Part of a small language model's weights: biases on query, key and value.
MLP neurons of a small language model. Each row is named by its layer, matrix (gate and up: input weights) and neuron, and shows model dimensions 64-159. Each number is 128 + 32 x the weight over its row's rms, rounded and kept within 0 to 255. Numbers have three digits each. A neuron's up and down rows have the sign that makes its largest values positive.
A block is one neuron, or neurons of one layer that tend to fire together. Before each block is what it responds to, as a language model described it from the Wikipedia text at the highest values.

Description: Equals-sign heading markers (=, ==, ===) that open a new article title or section after a blank line, plus weak hits on "out" in throughout/without.
L3.gate10:130109135118088106107106157139155135153062101164072171146153148138106114115112072168122141142137156083150124148127139104141105110058156091137114172100120155133128148115108130133129107174137114114132184146185113115183070099123064097115134102168082187129203122183126170145169144110173145094
L3.up10:126191120149118135179148069176090095115133103085083101155181164131165129074149173103121116092104164170110094158129145066092110108052146172162134086127195184139093108089143142150139171088114130157144144189107136113160128096107147115120160154091091146086152086134104123153156148235164128132
L3.gate132:136225097108146157119124134118184125174115130140158159103124092154150129090089149129079125154126154128121112138129064063098146101151147159137185094089106167104119116104107110142146178149130075171113172202114162104091073130139113106142176116143161162163129110107131110124137104128122121117
L3.up132:148154120139073108112148065103187144152097077119174120228138136124131136156148141157152072156140203136086158163085186078127167176149185171147068116093145155098067141150095093110155154122222137142093165088091119117101095106141135091153100107186102165121071117111115128082092136149164077090
L3.gate258:082109117134141160187108106076084086100200098116158158127202133162163066155096120091118118154063195147139107159149143127084120128198111140110134164156128085164157095087118120132180136133167146146132197120151214112122148166129140113154118095138134162135130156187154145123142116154112096161
L3.up258:138114152115086139244133139127070085116123099152132139132138134100106127112096143113120073213107119086139095129150125098096177121122109144093175104088136095163111087120120155110180165113194092096130136063121099137160134146100088137132111138093164162129128132106123136100135102151072118126
L3.gate306:116162150109168097117100145142076131151036138120063140158123159114139049125129108095145118148130105158137103165150084080109101144149103092122137085090143126091129141173111134103156168128122094170105175116142133150140051121152109152112195165140158085162090074117148176119155160132138149130
L3.up306:186142116108142119139153074096108110095062083124065052144141195124116109129150108150097127193083167103111089177078136077142136088165088145146092164120086076104150148149047022120132103066107135119148106089129132179115104107114118112134107107142169173157141112155084122128106127109167123106

Description: Final word-piece that completes a split word, mostly nationality or place names like Fren-ch, Russ-ian, Eng-lish, Ind-ia, also acc-ord-ing.
L5.gate141:100089182122078084130146146154112150150123143167142087167071194085187123060098144146100181162117146149111156147111075115150164114135120116142152160142198142150178085118147176138135084165144119109140184106152130152091118111154130085037135133078093141177153124113189112149085126194135147113
L5.up141:122186169158126111098161134118118110100140202095131061149091085056119048109138162070139113160116119111140166137085106188105117122134168153056121151192077135090102114105175098192117165105140140121094149138122077140108175132142092117091141154174106082147157140145165110140124082168101152093
L5.gate153:159136147189147148115138148208152087105177114153058093155099128060119173162097145099097143161205157095178142109114083123188159070103073189160144113120099123147126117108109105142130188154114096114141121108125146180180111138108172123126142126073146135158094126194120128130070118155155069167
L5.up153:158134066110160150139153152149164101061105098129107093107130123136095161140066154109133134079111155168110178149176032138193118128118146113175108127137131118149075137125123141128110174198189143131159202170128166135077179109107135130135142124109062141076149138143142101176135146123155101217
L5.gate260:171099072149105081142168134166109140122093149112143151141175131091119122106178146138125104130110131185111170127098105110153095040119133163162068131055208195159124098127104091112162091120138136118152126091069117111151116143105191088104129142126095149066152090172107108149153133127141154140
L5.up260:139144157115127056137168172154125128088105159093100128083128070096072115133182069161127058160119162183128156066130140129092070120079141092130131169111117096096108138075094135124138124086143155157157111113089218112166088199130100121112159115093127140128136142063126129113146137163120114145
L5.gate444:145150133175174139132111061151083133161105114149121140227106139098148096121084075090126094152123135138130074062101099161093110102107136097120184109117139169144179106123082070127180053111097145141141138092134142129111144088182090130118059150155100125137159103114098134177107185121131125100
L5.up444:128069116173163107183163161162166120160139171126175138166143124055128112148142122124146115090118086113074085106130104173174090142133140175087130078100141141169128085064119149124092166098131098134123097129152151058140053103172213128092120118125119081125091123100099163192100110115149142106

Description: Second fragment of a word split after one or two letters, such as t+ele in television or telegraph, t+as+k, cent+er, plus some standalone to.
L5.gate106:131172166140200079081131136147140081135095127106080187108184113129130140095096126089160062149136175160147127104199120070138122097136095135120098138090124113103142142079136172093130179116128095077140101142165193171090127227136134095144083149083125125123125095139129128129106152153125131155
L5.up106:137098099131161091138113131125113129136124118144192155110182125124099110143123111075124099090142167081223119166100039118119129119097168151166096093134140103099078117113124170121115090115214072083164132123155101149147138174066129125074095151126132103156134079135118106164175063142110126133
L5.gate235:163118139129066113139118133073109096149044084187148119159125109108104161084114080099062140122107087189160106082136120137129142071101189122068124101164135121166153118160104165099138143132172131137208179133140118159123169116071121146120137100154203144133114080140106123098160091096122090118
L5.up235:095132143133100096089100139104181182079159140164104184093171114154115059117072121149112120138185120081106144128121112108082138143078133105113139130141112099107201142115123161087090142135134128037129115134113145159131123127133150129159133096166233082204125148164113139144092123141137084092
L5.gate264:117146144037182066170184142083148124117134131075181114107154113105093136138127168153132166097073117125115148144120106178160223120096124046130114083074180110111145130099048133102127122172160112191141131169086106094145155116102141075131139111103135139101109111158171175139113158151188129134
L5.up264:157138144121136128098133124103100114197114089105130099101114130153128133116073154171130129109082120109103107071149143132152146119149166103111121165120130092114191149148117172147226116096140073121124080133179129143089130133112150116143125051107208161171225107096120167143173122096128098154
L5.gate373:126072119170124088146178120133077137105088111162135160167117149144092155138115150133138142126169136131089146120083122097113147106127165154117137076092145160125151131073104082109143181114114070161139100141070168141120120115115111119108123097136115130067143173156071135104200140115136106144
L5.up373:149133123108136159119108135143203140107163135152137175155138137091132131148112111156151139114099094152122116115071114151105146148114204126105169132061140128107166133125133128185180045115067138123156129123140102185084143104054157097076106056150142139106128108136160117112148150132133141131

Description: Relative pronouns and conjunctions opening a new clause after a noun (which, who, that, and, but), plus word pieces like ow in However, how, allowing.
L3.gate51:217134114089195072087215086103141050194128146111175135163146170106137127181120153090093151125149158139112103203165143131121159104147140133167122123089135139116157168088106147116146120174147067107110092135098114099129143173174137096179200103119121091068185155152176068113150105113153112190
L3.up51:135112122068144141094161104116146044096089114073137149205170147099078145175102115100191145136154132103136146129107093107098172145115111161081096135164113040123147119130086033100166162087076154136139067149095122121144089125146061096129150090153160158091151120145148129126218162113115128121
L3.gate209:082141134101150186153078172108152108134150085133170123116178116173172179167180184077120119167157137101147125118199229153099190171109162112123100190102153124125135110109069132125085178174112097169128112123123110072182154131150093163151189131164144096127131130151138119057108142137108188138
L3.up209:095119115081076120171075117124122126142150144079165177096146072139123168136152171115128091150152113096124190090126113151156121124151174144144110154141092127144089165130098128043184086116156129064121082092154140079176108101105147172158103052135086147112127122158129082107143053127134113090
L3.gate216:137070107063208128124118152135102094144125122076114136130172057134151098118145154048103067101169121123117162097095203143126114170154110104140125163122143082149082142099173141181183081180112108131188135138131129126114156138124154144135095136075147098128176157159159128102059137186098109146
L3.up216:125172128152164146204132125135141114112140169154137127102101130123110116009145083129097116102113130080123175136104133178161146154138180121096121159093161137139153091156061101106104153106133133098146110142133082070137091098156176100123060113191149104146085126092092134141102147101138084143
L3.gate267:172129175064147128150174097142166112139099152096082135104120122153126123166110125068183078103085146119139135092120125210102139144087150126087170098124105091155105121079188166103166130157152096143165114108082112114146091113107177139123141112091169084116115161147132110123120197210157104065
L3.up267:108182219111137077165148167146118119114145084141125110159129108114114095142144193082146152141117076077122128135130176111074174109181149157111091112151103117089127080137122142188126098088130113126112085100115101126097134131136124110161188158158220189075113127079123143088168071142158154129

Description: The final piece of a word split into tokens, strongest on the p of help (helped, helping), also offer, result, feel, instead.
L5.gate9:112106097127149138089129146133134128088120152149134084141142153092131160108129129097083159131121164139104069133150100161110069136130123134117119124139146161093101162077136131164134102130133161075123101114077169131092057123129191193127161102160113106127120156116150162194095105162139084127
L5.up9:128123178168149163103084130121152122041136122132142126124171208062121117113102111086088179113117086083199117138123187168115145104144089085171147134135151104116135118085135149164128180182114148145148143093153078171077202093136101111080129161109146136133142114114140141194177159135163115161
L5.gate237:135125179135094117148111147109112201106087100100117119116087166083196109100147152133135130107140101109109126139121083176141081105119164170075048115088140163108116130075128159159118111139120163087090128118139031162119112079071158134123130112116139141148087118099132072116156143148139083100
L5.up237:122054131138119120117156110089103135126146138192094109140184194134135101114108120116157100176108120091152135115109062113073108132135128155096172145137163115082190168099109132137130098175121118152103139082159072127091142134055138119143095164140131181104139139103100143077111090149114080072
L5.gate289:090143139161113089076153144134118121158127078129128194107105197126109152118124151093067165164091150118138125143074094049081094100156119117169130144172138134134122167115124077155121104159169177131152178094088132128078147136134106135099154110090146143064157152130156141140105115161096148132
L5.up289:151127094146117115116129123120109103172135154162100150144120189142092083125122143146142173045121094186102158059140130182128113139175129136161072182154119146133046139098115114139074104085079154099144138086156118173132113130158073095126114119174110113163112122167125157159154117157184120153
L5.gate434:077115095119140090150133121115161180152101148181119097157126175090155160099136184147148167102114092118111068113116160144104072151139115064151154077203177119095087065067149135103194126141079145120129107135103096153142135111068127136082122126134178122210063127070147085152159136093162145099
L5.up434:090160180105090126114128097187091111106158144133174131182074181053087129155115079095113124163122084166125141108125101082071129204137102086146102072111076124128186134148205135110048100140131170132167141131172133137155129092136156123149138084135118181106145089170118139122142171084111103148

Description: Hyphens joining a prefix to the next word, strongest after co- (co-founded, co-wrote, co-authored), plus other compounds (mid-1400s, step-brother) and word-piece continuations (hel-p, le-av).
L3.gate8:099193097083130142060165119097117127106159091135089138114181104065132121072047123088152119076132157113115101147148170155075095083093207071108106115124123136182115141137141139117120151127153120145113096103159141151159110088087064134168077136164164158153125159156162181171163081091105137156
L3.up8:140153127064126180097098071181118106097094131184070072058128202108109139070076121134169157088149091142124092123131151097108186129114161091133141122114110084099162186136167106146127136092170149088153114103164115095134160137131170100086097114133125183110137156122155137088107185074130100120
L3.gate17:143140089105150115120098100141100153172115152102105161130148145084099114054089097079164187108152124098153144102103155104119166072174115148098082076159136119108113138103145156134168140116097109154093103129130158124143134150140107132204135093156153137091102167163161118138127182099134124156
L3.up17:110124102114092105150111185135119145123133140157083134114143139080164105116137102117092133084097156125155093137165084046122107093185163102141133087145134121153113157132200218130165097117053138131168094131152140168105111105120146083201095159155161149100172129152155150144081154179169082182
L3.gate346:087106123084118140156144161080093087119117147133061122163094083058115142185095167075122134119138148144130064179095069144124113039045129101079132168152129141098124083128172102145120127114146142166132177133117130142123104088086120116169169171084111179137165159194131109147133147085134121173
L3.up346:164170095092100112100115111112132118125143078146086101114066159151100135113135042113184139094117097103170113131140088176096123194097111046094132072116068117113150092113125124152142120101105187138133141123150091136160157139123136128188111138122127094152105179155094110185163113081150141113
L3.gate380:159164074137140173123119052042132104128142115080120143055138144189145106135086081164133154112117116136131113084104171109161145162135108182090102180164139053112203155067108087148133107103091180149142120095130157139127156119096160084154103140117106153086122185072140115171105144176115113137
L3.up380:080209184155147146153097099129115164112109123119123149071127075167087145137083161190112156074115093153159168143128144109115087120145121161156192117147152162151145140146141133129150113151139149150168140156132152152126088061127072134132155168118130133100108138100125128088092096150202112202

Description: Final piece or whole form of common connective words, mostly clause-opening conjunctions like th-ough, after, while, and also bec-ause, unl-ike, s-ame, follow-ing.
L2.gate195:169180182147134118143146120127156089157169164118119110140163187199137150142152094092198140094185121161128139128142150097153173151148146153106166123114148115170099086115161059142145137173158134111148111113143170111089065092115155142126171127158184128152138114082077066140120159162182189129
L2.up195:099132155135110122166144081134174094118167091129156123139142120146137124149066122130151086075112142130191138104085195112104109158119128168228125174166157153102099172069177131120093127116109159131152115135075098122146153146170117068108125099149126144134090158188179120207149164171096099111

Description: Mostly "of" right after one, both, most or two in partitive phrases (one of the biggest, most of the next), plus the "or" of original and scattered mid-word fragments.
L3.gate101:117135067093125110104162114161098125149123090090117101141141084130133108154139114180170130146064182083101140151117092112059099149157121137121102122135074145177167193028133135147141140141088022190105167122208122161124122111135150158085184124093187150103100102148121142068131065186136143126
L3.up101:151114142098124102144156103097134129064145125231134080145179153098156077150043103175097119154158111165034148120185141150121093156134151124175095194150126114107148139147152139122135107173100137096121155170136081144138106127178121156090111089149129140152159132110077142130189114166153135107
L3.gate175:118138154118064138083115160153139105123077127082137132109163135123117088081089102131099135181141162084128157132139128144103097110138096083106135156161120137124155127110097141107129202122108073088182170101190082082156133082160158154184155106118054137126138087083192090163147137053091192113
L3.up175:154148115135083083110084147134105093086132144051133179115148155102159155147142079137156113090090124149080086117134113156131123076152114145120155162117056157156142098134094119172132194139096141088147194114110111121130149105130205147105135081126109095142160128162049160146136137107081111088
L3.gate290:124080152112137124109140154110051109098092124111099106218169172146087044134116151116118111134157139116164105099127122136126116070121182166142127149117160177170129152102133085081135103151141190130132217118095061134172142114135127166155127191177178130133115129133151140066169125114158119120
L3.up290:144134146121154145115155078191095140105119142123117132184164151152106135125128144094137141164141151158140164106104148172152103186161148136175201139146134139097155168144134106180105089091117157144151139119167102155091114112137144223115199176118125174094065118125099122103154152135100123144
L3.gate422:102107174160139112136112152132117082139181137180119131154128181050144152074145123152093089162179153163107126180141119134067128144134127175169150101186124069116133112111135097100092147153111098101217101085113083055066135161121127114131186083153153102083133127145086139183117133118123140137
L3.up422:088082146096132097134088050095147148113105117106100097138089121096104119137149106118170193204097161088096092140140092082224173126101104096161115150100102128146153114115149121095097083119143128125078082112096114133106148108136080142143137236118139117086136184164158135094230142119112102177

Description: Apostrophes and single quote marks, mostly possessive 's and contractions (Moon's, There's) or opening quotes ('tender'), plus === heading markers and some mid-word pieces.
L5.gate164:116159116145110194137128164083188124110092151189140155096201182117111112155122140141090142120125155134092162131166142120105127093137107122090194109113086124172141106089113115135104103133194100103157100082163178149121175076083098206190098061158180135151100118110135119111175161175171134144
L5.up164:093131114121098147203089119105136122153121167150128140155129111061127136105102113120113113089084158189146125219098098136188146148131054174162172213153159115069130116166118136142113183137165181163117163124124128096072102115096120124097118136094138161160111167115132092116123091113151114163
L5.gate180:078153096099127152098150151138120126192137084176086118129088190205151114195132127081131146187142154138178118135184136108104088106140124172088137185123119108121141062150081140144160163113106176176120164163100174141142099097156135118145161135052082097146141122110199146163113096142126179121
L5.up180:064156072151084187132167083093072071142065074130101149085122161110163149134122127089141171174092121137162150123095131138096172191119202185071151089130085136104121043174069133131094097157114169146112150112125128190130120096082105109138157129118117119098120084169153111087103129159144121069
L5.gate297:105183143097125165184120099124114158140104191100214150183112147097083160111151104123162093172142198114171114158130128072082152098125165139156090152113114132103155086174131066169129088088162142136107152137159083102133179080124156049115131138088128176174122102122093126121106149169144095114
L5.up297:164125131139149178166133185123126175150129094092163137149135103120148116164122113167128125131106220110174080168117094091151165124126131101156120128120078052137134100165136113152107147120106079163102149128152109124141146164114078066124096139125125138144120083122163124169103156212153150154
L5.gate417:188104125143115147186112132164103110120163136101072141146195120169120113113164164128118111128122080140114113141115123092096145112111102161114140118129169132168167137136118084124080147109129120108130126137171103128054184116075155143073106154122132171097075110116092077110180133121148125132
L5.up417:167164111118217131080135135144137142180134144156178135086134173163089110112058151152152149176068154127111174131133097103138125110084093120102097178142078155165108128098191098124124116088165146141129109094116111172155094116079124099144108087208154093199138118127102132117098174162151174187

Description: Mainly the == or === markup opening a new Wikipedia section heading after a blank line, e.g. == Early life, == History; weaker on copular verbs was, is, as.
L2.gate367:099132091146148160171196096108151143072119179156153093135163138147163155113117093093074134092125086116104153118122126119051132146122122143084147061122129142109150140148140070144155113083080151140137076123121192181120113117149196095116112096141090139169092123184133125136118088126138193155
L2.up367:110173114079095088085164141116133061107136130139132104200170132089140106108145094106078132181127165146143136122073057065069114140111156154131066104172159129124123118100136118105095135100117184172137132135121134130144060128130170092073117151089146144178161106130091096099125123142146171126

Description: Mainly the apostrophe in possessives and contractions (Sarah's, Tank's, they're) and "of" after nouns (population of, head of), plus the "rough" piece of "brought".
L2.gate127:140082159160129144124114088100152164096109073041147094138171157211105136124156160076117104164168169110132137174087171163138073120112146112092112207084094173127171091118111184113148127140145157087107093067142102082097133079149083104099116160163088128101112113123104124138126101136121131124
L2.up127:133167158110154144119139189084155099116120102164073134090080128117118123114155160114119156125079163122111168154168111113108192162089109150170131148140110144131169095112119185123124150191163092190207136080147145097132092143144180130128142115159115156063105127132127119103150190114150135134

Description: Final pieces that finish a word modifying a following noun: nationality suffixes (Ind-ian, Chines-e), possessive 's, and possessives like his, their.
L2.gate439:102202177136086095196111171113119117132155104127084136148138100133119091113125147144136061169168187121129118089118128143153104139115181180119203093102126131083177127178116125179119124119155101125136139121131132102146160155115120131201130123169109089149142124033178129141127127137115093086
L2.up439:105097124145091131159134126148067136163228072132147113156156107160180087093125074133126115195179203121119113096114171141126108148141141114123129111116116138084126180169149127121110155133137075123168139103114142120203174169098156112196118139154115069132124086109133153102152092160104125142

Description: Middle pieces of words split into fragments, like a-ver-age, v-ers-atility, a-ff-ord, plus the apostrophe in possessive names ('s).
L3.gate81:074168143115133132141076127179108154164119099118111075128096163102145128136085159128073096129125194167129094131108127147199141117123148155068135148154112138115088161158145172102115145157108093102117140135152121115097125093115138120178120112108131101166115113117073052107168107150114145126
L3.up81:177118123124125113140120144145117152093155131052096146174124150150163134172126094196134140111031144097077128091082125169116122080137119123128119144098140209099069085121086155111101101135135172121164168080070152176133160096132126114122134121165169139100110077143143113125170135169173161084
L3.gate159:071156127135136141065123158075184183122175148117159089193143124143140089130122133138115126192190210074131126124151136132148198102086106206093152113158163127163169155120121117123059135123176125130089143084039197149141139103064154152142115151069138107122111149085153132128160124133091125153
L3.up159:143121225129068131087144140135136139093143124152072137166121164130105132180138167150091113212108147096162007137137175150147103093109131144129114134172175133109100207120134108200144096139173113099101087130129157165153143115109138101194118093143161098135111116117180120128128133090137136146
L3.gate270:118144104184108158090113147087130155138189142131134118096179142071192115138117101147105128127119144151098136095093101101078115148148111139179104126102179123136061127136172096230110132113173078187189121164058159124149131117154087123115092159104172123101085117130149118167156107168137125134
L3.up270:142113108147160111042141174104166154114099107149123032120164150104133115103118159183117181110130109122122142164130144153126167171131087100087129071135169173143082111096139088113196169171167148093050125103136139127117053109079136103141142155192091146145154130055133134117150138147102167116
L3.gate276:099138060141111082175094143139150152195123202115078107139129109190128120161100166176148153108141166156093175068082172096148106174105113144110148169110185148154187143191126156139120073079161087147126112140115149172115185111125173177168118071134176142138085180127085137128104144143121126114
L3.up276:130098160156158119213110140145148144175195096171121134095177114127043119138110153170074171154116118136127146105111083153195129129128112104123071133138054160135142150081101103124103146104140139138140190141061130156117101168123170153192123109126116194145187111122085133144134075079174186134

Description: The preposition of, strongest right after all or one (all of the, one of the), weaker after ordinary nouns (makeup of, portion of).
L2.gate60:138125128093138097141162163065095137180142120134139172164135202157152151128119091132141110143130125147095146133122131117162121156106156167107152122100126104111073154108103098157151088112106105114132145143121125166125073103118101131142151082143183070064050166172141124096185177098150171102
L2.up60:145124139156139112138084114110106127185163140147135185146110088084175115103130113204118129183100127157076106153088180129168161166124076200160186131093123139103096133093112113172115069126169093142116115174112176165125098105072166146158137106105143094076122120147177130092195102148152149109

Description: Mid-word vowel-consonant pieces such as om, am and al, strongest in first names like Tom and Thomas, plus month names in dates like June and July.
L2.gate274:149076126132214082130150120099138127119190134162089148178129144147119111087182118119171102129164097153082094146113083116107108104155127077122154083164172186131143112078109158128105211146079085079137126117132135139150180163079162114147144094096171134134058134122146112115180104136173157062
L2.up274:167137060044160143174123107116116120108048139098100149136136152111129145103117114083160129072087129154160114134063105128187097177111095062175106128144129127098067091160098107149148160153144076089210157132126140140133138120140111138159080122183114165144135079103100172138098135060132111136

Description: Final piece of subordinating conjunctions or adverbs starting a sentence or clause, strongest on Although/Though, also While, After, Meanwhile, now, and commas after dates.
L5.gate188:144066149084101064115111149167099096115069133139086164116174096128164144103166195139123143147105135181164086151166155137072116102138148148161183114140168094088155068096138110129108128224173093138145113174088080099165156130116160134122158102121169124123134138171128125112169121189144172146
L5.up188:168165164189160098189099114151127160139179117166146116089127148109095181143105147122113066165134141124169148101137155113119129067101153112167156112178109050105075124105132147119081101188133135120057136118130104090126085122074171133098150125120147111122106143135080097165143137110198140099
L5.gate292:075114145094141128187164153124093069178097123115060091168136208123120145130129139105166152105171122139153126119125105115125116123166075168163154157098195127061143114097164106124161141109063120177124129118183139096179153187129169077084110061098114121069128126134106078117145123169139138123
L5.up292:178154124078142118142069057098133133145151128140163108118165155163160117089101127152141125065126060117068139145114145087068114133129142135113121141131130122172130210137082135098150128122058105176098105147076167088147148110112130138148152135132104170142160157115091089182099123121138115102
L5.gate348:131111188141104136155158052130161167124120157124117092085127121108111129097094123109176142100110084201125038184117120100165169113154152152103139076168122044073074118104185083150185117126093092116163134118133178106127123146127146106115169152178148128148101097174174102159099112118137156133
L5.up348:119035125127107106166132142078157144086091143092035152129102118147049115096189153140152150186123154106138066110161178112165157127153128122139113058123131100096148084085152131114124139112130118120136136150134140153157091082142133145077128124092164117183170119133110144107146156178172119171
L5.gate387:136131122070140081143145133126120107096170191174210113139125141101086111113149186092126132142201127148134130174090104129126088067148111204137110112139131071118143125133202086149134136199124138167082116095093071048112164148152124119131136106103152109137104133107131139151101111146099105087
L5.up387:111144151124103156171152160111066128102139103149116104116096118154117078149212188160135104136127076085118099161139126087132070113098144120107126092197169122149190137131113142103155165162168087109131136087145114126158161134163118126112156119091134117105171156116127112149164153142172175164

Description: Closing == or === marks of Wikipedia section headings such as ==Production==, ==Reception==, ==History==; weakly, some paragraph-break newlines and word endings.
L3.gate50:127145079150130090207111107108092026124114117082073119091112137108161119125163122084151087110089059108080133121095157118105161123097128165155140174153128057082141158192127133140150176122111128124080101123099145115094088137032158133114090141105073180197097149157143120128111080146166120128
L3.up50:114164156155153122137150124094163118100097111114156178132106170079093207157155142101118116150064157120131040166104151125191152131086079161145149087147066112165113141155103098127127072074123117051138100151178078148114118161138153164144063120139147207087127107174161127099108108120131143160
L3.gate98:142069099216161136063123144078170057160084156119149167119134177135095099176112106121148153129108140093190176137158130143105105123146148125088130144145095164146163089082188120107154116119121169132109139136178109107099210131171157174122131099210119158105137128140110124144122093171137143128
L3.up98:111141106184153140148139139148162083135122152075125149130134112128101133122106104137133185131154111077219131109113137130119168131087145106115145149108162132157138144079116146100176162115147194108141095088139167117131127137162199100159137115120129208074171142140090152124122123174176140116
L3.gate401:137115141078136090168064178138104128169126116110110131152169186121165095103091070138102166181194159141094075093127099184110125163073112112121142138131096098124162110128148102162121125149129159166124149101102177108122080089127184110119105080117100158151140153192139082090124084068111104135
L3.up401:150157145151093121191112112165098115101142111132127163129143109102126112127122123100178123172125132201106085115197116140143061105158102079141196147108130126145145191163093094157095161107086142123116157178144143026121171145113102153092100104103146161116191170171141098159142090124116140148
L3.gate418:127140187127138129139113147095030080098123142149168150112089078146117130117081120184137142103132171098118155095104110130146074085138119160115114132144125095098132162124211107143084144095161155122079076142121115150085158192097204144112096093141125141114145100122089142154164117119102172140
L3.up418:173131161125163094125134147125123144083113107115100161133163161172073113152141102197097109108119126102126129067105068131058142109151094105134110136093140170144105144147219180125134112176116117172111150176108120133155151176098100204144178144164127242078157125137130097159160096134136120229

Description: Opening == or === of Wikipedia section headings, plus the | opening a table row, at the start of a new line (e.g. ==History, ===Final).
L5.gate216:166213116143116109179147187147170161132113104134124131145154140115185196168115126131101146121105130130069068149161110076078165142167140158124140103134149161108117142114106092139125122143186084128119071134108154119145102066130206136080085136168090129090102134169160103100194111130140129053
L5.up216:129131104140134131137213146106106137174101062105135107136116133158154167173163097115167100145155094099185136142153134174114139096135097170133090111135109078168155162142121116140101111129137114100097146126147117139096098050121111114160195149085107098134183144136144068128093122092141113088
L5.gate275:120130118129139123156114073161146149118105130130105133070088131156175108118068129086146158127123149171079147065114148086173121089176141118102166112116113064142093095071150133082126107150083137126157107075069116053137073160135109118097108114191102134165125142173107159104132143185151127173
L5.up275:116093143144162084138129104146114091101070107074176052074133139130164157110132180129155092121159117138139179134154119179077140089157177156084118109148052134105128067169092059102135100103126085145070075079116071122122165124144184143130166157136116111143081091066136126137111123094068138105
L5.gate338:120147135162090153191180187143111129061103153166130166102113104067111107095106149182157096115120088126099146090093090118153117145074113128179167176130126107117123182172186093092116116065134108133145184145157101124121136139130138194136123162160125166121120127101117132083079124139153145124
L5.up338:141100090133163179144117119069178118083108143167155133107171129133101091082132096162161084096148166170164120184117135213087156104132139157152087175093123141104144103143121096149147136162130173161111133086093117134097130164163153162128159135130129136089193126118126117099080141103088173071
L5.gate411:185154132129149101162123165178117136120056064154083149090133105140070130093128051165065109147125113124160118091174166104117101094151104148162147120188172207072091129080098109114109129109137104143123112076126167179167135132150120158103139101126079124127102169146170090182092109120174163141
L5.up411:129183100113131161090165175149118107134142140116120155135083172131099184173169105164096134154109138172057157080158136158152159153129132149116083122183090128075115083143071188153107173131125139101113068074117142157110108130094118128110171098124099151134104146162103108098148127147161205111